config.yaml
n_layer: 13
d_model: 192
n_head: 3
n_kv_head: 3
head_dim: 64
d_mlp: 768
vocab_size: 4859
activation: "gelu"
norm: "layernorm"
norm_place: "pre"
norm_eps: 1e-05
positions: "learned"
qk_norm: false
attn_scale: 0.125
bias: "none"
tie_embeddings: true
parallel_block: false
init: "trunc"
init_std_qkv: 0.0397
init_std_o: 0.0492
init_std_up: 0.0568
init_std_down: 0.0568
optimizer: "muon_hyperball"
lr: 0.00521
beta1: 0.95
weight_decay: 0.0
lr_head: 0.00495
grad_clip: 1.0
warmup_steps: 200
schedule: "wsd"
decay_fraction: 1.0
decay_shape: "pow"
final_lr_fraction: 0.0
batch_tokens: 16384
seq_len: 512
doc_mask: false
z_loss: 1e-05
train_tokens: 156100000
steps: 9528
dataset: "wikipedia_en"
MLP neurons of a small language model. Each row is named by its layer, matrix (up: input weights) and neuron, and shows model dimensions 64-191. Each number is 128 + 32 x the weight over its row's rms, rounded and kept within 0 to 255.
Before each neuron's rows, "fires after" lists the tokens most often just before its 100 highest values on Wikipedia text that the model never trained on.

fires after: " is", " was", " and", " series", ",", ")"
L6.up323 [141 161 175 111 125  88  87 165 153 163 124  90 124 138 109 125 136 147 140 111 167 153 183 198 104  73 179 104 136 140 137 152 120  63 118 170 137  44 118 108 100 116 119 119 124 107 111 172  55 161 111 136 137 121  86 116 147  73 161 121 110 111 152 118  91 165 146 121  75 134 142 159 169 118 136 122 123 187 131  84 163 144 132  94 198  94 147 116 124  60  90 132 130 137 143 103 120 191 118  73 107 122  92 127 122 114  10 115 179 169 117 134 167 153  99 145 178 100 107 169  95 107 119 174 108 159 149 129]

fires after: "-", "==", " (", " •", " pr", " \""
L3.up188 [147  91 147 105 103 124 163 112  75  78 157 124 154 103 102 148 156 162 143 100  97 104  95 148 154 133 111 156 102 192 120 150  77 103 109 133 174 127 127 130 163 116 146 157  87 147 135  97  95 118 156 151 160 132 172 130 122 116 202  48 188  87 137 127 166  86  91  97 120 105 139 151 130 174 148 115 145 164 117 109  81  95 168  94  57  92 135 135 126 123 134 138 115 167  96  81 119  76 135  60 176 197 115 138 103 235  46 165 125 158 149 127 147 105 100 136 147 131  98 109 156 139 142 132  91 140 120 134]

fires after: " the", "ed", " late"
L5.up374 [ 89 138 129 156 117 148  87 112 176 115 135  94 178 133  67 127 131 111 124 145 129 150 115  64  88  83  63 143 112 128 136 128 103 140 116 162 113 123 111 123 138 162 115 163  89  65 122  76 160 155 137 119 177  90 170 132  79 131 146 165  85  83 202 116 139 182 102 116 173 157 140  82 147 158 117  73 171 158 137 152 163 195  87 174 142  86  95  57 106 127  94 107 202 124 167 110 165 132 191 148  90 100  97 179  51 126 166  80 148 120  76 133 130 134 114 102 166 180  91 116 147  93 108  82  66 122 121 128]

fires after: ",", ".", " He", " would", ".\n\n"
L3.up246 [198 173 139 119  97 107 185  95 107 101 155 130 126 122  95  94 105 123 173 108 158 130 120 156  43 111 125  93 125 129 153 129 153  61 124 112 142  81  92 151 215 169 120 124 111 194 129 119  85 131 114 133 167  80 118 145 154  90 168  94 135  98 110  52 100 146 141 190 108 124  91  87 114  93  98 147 126 138 120 137 148 149 126 153  86  78 174  81 136 116  99 125 115 127 178 184  78 118  95 117 166 130 115 160 160 132 121 135 173  98 166 108  76 113 188 181 110 180 144  80 113 103 110  79 119 152  86 104]

fires after: ".", ",", " in", " –", " |", " In"
L9.up154 [134  96 140 126 117 152 184 116 125  99 137 121 105  30 143 170 142  95 184  98 148 110 165 155 124  95 128  79 131 139 106 154 115 107  83 119 131 121 145 108 156  81 112 125  96  98 114 106  74 118 140 157 149 140 173 166 116 101  95 166  83 152 129 108 139 110 146  73 150 121  96  90 113  96 133 140  74 132  99 125 138 199 165 162  60 121 152 115 124 104 109 109  56  95  91 140 143 122 102 132  77 101 133 155 117  87 104 179 102 127 175 153  92 121 134 139 153 187 168 180 159 129 195 106 124 127 150 116]

fires after: "\n", "^{", ")\n", "0", " (", " UTC"
L3.up450 [109 204 109 125 115  86 116  74 154  97 130  93 149 146 156 116 171  68 157  96 181 109 156 138  94  83 106 143 138 160 109 190 135 115 109 136 121 116  96 122 143 125 112 151 161  80 138 158 122 150 124 157 174 116  70 179  71  82 105 106 139 124 124 103 135 101 125 125 136 146 127 134 151  77 151 153 117 142  86 138 175 140 155 112 148 159 112  75  59 160 125  84  92 151  90 176 167  85  89  55 127 125 137  46 176 162 152 152 124  91  61 158 146 138 182 184 102 216 103 150  99 125 102 167 114 160 147 141]

fires after: " G", " ", " M", " g", " m"
L6.up685 [110 129 124 157 131 105 144 128  97 178  87 110  51 152 173 151 181  60 139 101 135  69 144 152 147 126 116 164  90  92 101 155 164 130 197  83  74 107  82 134 159 118  99 155 104 167  89 146  94 179 124 201 126 132  71  93 104 115 102 134  78 121 120 108 148 134 172  64 153 129 154 143 145 139 122 163  70 168 125 158 154 149 136 114 142 124 127 148 131 103  62  92 148 160 130  97 177 152 150  68  91 107  74 176 164 140 156 123  58 166 114 139  68 100 154 143 175 140 160 115 169 112  83 119 137 103 148 143]

fires after: " St", " st", "St"
L5.up556 [169 143 120 106 165 160  86 177 185  91 122 120 143 103 143 124 160 117 162  97  96 123 146  81 150 171 133  82 147  76  61 182 122 145 141 108  89 178  77 107 106 113 119 162 130 120 106 120 169 139 177 105 144 145 171 129 135 135 107 148 138 127 140 125  66 148 101 105 112 105 176 130 121 120  87 127 144  86 178 112 129 111 194 139 163  95 123 135 133 101 155 146 146 156  89 123 182 137 124 117 178 175  92 157 135 103  76 110 194 103 121  98 194 134 145  21  99  69  77  90 101 133 184  57 151 148 137 100]

fires after: " h", " b", " ch", " ph", ":"
L5.up357 [127 131  91 126 152  96 162 127  61 163 113 123 107 113  96 103 171  56 135 138 147 104 118 184 105 167 125 162 101 138  67 188 136 110  99  80 109 138 180 120 122 124 126 124  99  99  74 145 140 195 102 151 144 135 122 150 101 119 130 124 131 124 104 175 159 114 151 181 154 105  78 116  86 150 110 100 109 149  97 116  82  60 113 100 145 129 149 102 162  81 154 123 108 201 109 181 127 172 138 142 149 209  97 103 112 187 182 110 110 140 162 112  62 146 111 146 100 138 161  66 120  65  91 126 110 159 182 102]

fires after: ".", " and", ","
L7.up185 [113 107 130 158 115 148 130  99 154 181 181 153 120 128 192 159 101  94  59  96 167 130 132  75 128 180 102 103  98 144  79 114  98 103 125 119 130 128  87 144  85 170 112  97 171 144 153  70 163 134 131  98 158 137 163  95 161 146 157 130 139  99 162 118 135 143 123 111 119 102 117 118 168 197 121 143  84 181 185  72 101 147 132  87 186 125 140 148 128 120 119 136  60  91 125  90 107 131 121 105 164 111  41 119 119 112 181 125 104  94 102 130 126 101 218 131 136 156 123 142 152  88  79 173 147 108 181 134]

fires after: " the", " Gu", " his", " The", " Her", " "
L5.up95 [117 172 142 176 164  93  75 130 108 145 172  84 119  79 124 135 135 175  81 175 136  75 174 129  94 132  81 129 140 140 156 128 158  98 128 118 141 109 181 147  80  85 108  77  92  81 109  76 161 151 157 125  93 141 166 206 136 153 101 134 116 113 188 129 154 142 138  95 154 126 131 122 170  98 154 131 152 154 175 135 151 101 121  76  86 143 139 136 123 164 108 131 110  96  89 147 101 188 119  99 188 114  81 197 151  88 113 157 184 125 124 164 108 176 114 137 139  96  92 138 172 128 162 116  93  96 147 139]

fires after: "-", " the", "′", "°", " his", " a"
L3.up192 [176 127 139 115 111 123 175 157 145 138 176  85 125 143  93 156 115 182 128 111 154 126 114 105  72 124  80 123 102 150 116 114 145 102 161 180 139 169 102 133 111 172 104 165 125  77 101  79 163 143 109 106  78 125  86 185 123 114 118 111 134 134 193  96 166 130  76 139 138 134 155 152 161 116 142 142 200 196 185  78 156 166  97 126 139 176 105 129  57 144 103  60 116 158 155 120 114 184 103 142 155 144 122 115 138 147 105 102 132 156  95 136 163 165 147  83 121  90 164  81  34 130 125 156 157 166 150  70]

fires after: " the", "|", "The", " The", "."
L3.up247 [161 124  87 129 103 124  70 109 130 112 107 113 181 130 106 170 111 218 133 135 101  92 104 119 142 135 153 156  84 126 108 129 140 135 125 139  90  80 170 142 109 166 159  90 152 149 152 101 157  61 159 114 154 159 156 161 179 117 198 122 157 112 138 163 138 122 135 126  95 159  83 160 152 110 172  86 146 195 172 146 171 169  85 103 112 132 135 160 129 177 123  91 133 125 185 115 134 164  93 140 139 115  92 160  59 159 116  78 134 121 105 152 118 110 150 131 125 159 166 112 212 189 112 118  56 139 141 127]

fires after: ".", " .", ",", "'s", "–"
L7.up529 [159 161 123 121 125 135 121 149 166 175 187  92 163 114  87 136 132 120  76 133 105 106 132 102 108 152 159 181 108 131 122 166 109 181 167 151 142 115 102 116  63 153  99 150 119  84 167 110 101 150 109 108 125 125 114 173 110 114 110 177 128 102 191 122  92 161 110 145 106 194 116 245 123 165  96 163  93 134 178  65 134 172 145 117  66 181 140 101 139 140 135 128 138  71 106 127 119 134 123  96 112 165  73 172 183  70 200 112 141 144 129 106 127 135 151 113 152 118 137 114 187 123 170  79 143 153 158 144]

fires after: ",", " the", " and", " he"
L3.up581 [187 135  79 152 101 188  94 106 186  97 135  51 183 114 134 144 150 127 159 149 119 179  80 103 118  87 143 144 132 118 140 171 121 134 129 104 149 109 113 146 102 155 162 143 111 137  66 142  63 150  84 183 136 156 123 100 165 113 136  44 100  55 105 160 162 189 183 191 144 143  97 128  99 114 131 119 139  94 104 138 203 146 100 127 146 138 136 156 146 118 137 101  80  87 123 130  98 191 137  79 134 181  92 146 150 144  87 163 113  76 120 151 132 122 151 190  73 110 177 146 132 153 103 164  79  93 120 130]

fires after: "_{", "^{", " m", "_", "\n"
L5.up339 [112 135 114  94 166 102 111 160 141 143 149 138 110 145 114 122 196 143 115 114  85  76 155  69 134 123 130 154 115 162 153 193 120 135 146 108  89  39 113 100 135 122 177 128 188 104 202 138 120 145 151 127  88 150  87 155  92  88 185 118 127 130 141 113 102  90 180 123 151 105 102 125  69  90 121 163 153 158 107 130 154 121 183 111 118 153 117  57 137 141 170 113 146 139 143 123 118 121 141 121  56 117 175  99 153 159 182 131 155  98 127  95 132 118 151 145 107  62 170 103 110  90 195 152 146 158  96 152]

fires after: " M", " N", " S", "L", " G"
L3.up538 [106 141  34 115  84 113 114 101 141 195 132 157 161 130 146  95  76  91  94 163 117 140 126  91 173 197 165 128  66  93 167 109 176 204 166 143 133 129 106 220  78 155 128 188 123 116 138 120  99 135  90  91 133  99 160 148 102  77 157 134 161 136 116 124 136 156 134 127 201 163 142 117  97 156 121 151  79  93  80  78 191 142 123  96 122 103  92 162 103 121  62  93 112  92 106 104 158 188 100 137 149 114  78 149 149 131 141 135 112 138 139 115 129 143 125 151 199 163 177 134 171 137 126 135 147 111 179 135]

fires after: " M", " b", " m", " Ph", "M", " ph"
L9.up473 [137 161 139 147 138 177 142 145 113 107 166 100 114  83 131 152 111  44 143 100 106  97 127 141 119 150 111 150 153 126  76  83 153  81 138 111 150 147 154 104 163 129 150  62 134 201  67 147 106 121 180 125 111 144 117 101 130 128  66 110  80  79 113 162 170  99 117 106 176 124 115  79  76 152  93 191 178 105 136  70 175 104 143 103 159 124 122 123 105 131 143 120 126 185 167 143 143 115 141 124  83 152  62 153  86 127 142 149 201 158 141 124 112 114 102 182 117 116 159  78  85  96  50 186 175 157 113  95]

fires after: " G", " ph", " g", " st", "-G"
L7.up30 [120 110  91 115 123 147  82  75 110 124  97  83 126 129 148 145 134 130 101 122 128 144 122 161 125 139 141 163  94 147  85 197 152 171 155 119 105 151  86 109 109 176 117 167 153  95 100 109 178 160 224 118 141 146 154 135 120 130 110 110 156  79 125 128 140 144 128  97 138 134 110 170 118  80 119  80 173 122 113 130 204 140 132 111 175 158 183 142 178 196  82 171 128 118 134 101  72 191 144 117 149 101 109 148 182 130 120 128 137 106 150 113 186 111 102  96 144  97 174  42 138 127 128 118  42  85  83 131]

fires after: " S", "S", " s", ")\n", " R", " an"
L6.up246 [ 77 130 173 112  84 160  57  61 136 124 103 194 150 134 112 125 138 116 108 140  65 138 169 159  76 114 152 176 106 157 174 112  61 124  90 138  79 151 110 175 160 159 109 121  84  96 190 155 146 154 133 116  55 116 147 168 139 117 141  97 124 211 150 128 117  79 123 196 175 107 109 117 122 147 107 157  92 155 114 167 107 141 144 123 157 173 118 139 121 129 156 109 139 116 114 127 115 115 131 133 164 142  98 172 152 158  97 147  68 210 135 114 130 127 128 137 135 125 126  75 145 138 188 108 119  95 146 149]

fires after: " in", " s", " the", " S"
L7.up386 [115 146 209 187 142 148 142 138 111 122 165 115 122 114 114 195 130  99 142 152 113 174 138 123 128  91  50 134 137 129 168 181 130 133  97 162 125 159 144 143 147 175  95 165  72 155 141 152 144 115 133  82 185 126  69 114 107 153 141  42 125 123 167  98 145 116 173 144 144 157 139 139 140 188 103  94 114 140 117 129 136 105 121  68 112 107  95 109 161 116 202 132 131 136 169 141 142 155 117 121 150 175  87 153  92 138 144 150  87 135 118  50 139 182 125 102 181 155 159  82 153 130 160 105 179  73 100 123]

fires after: " ch", " Ch", " h", " H", " Ph", " F"
L6.up84 [100 174  98 175  96  97 132 128 152 173 118 183 124 118  94 118 124 152 148  54 112  81 121 101 112  96 152 184 111 159 141 137 158 200 123  94 112 106 107 116 109  99 155 106 114 142 107 113 166 166 120 106 139 148  89 145  74 108 156  25 153  89 127  94  65 131 171  85 186 157  91 150 114 159 153 194 181 163 110 119 108 115 105 128 110 156  92 100 191 132  66 135 179 188 141  78 118 123 162 132 184 200 152 118 154  75 136 155 131  73 149 117 131 130 135 150 128  67 165  69 155 126 114 116 171 139 137 101]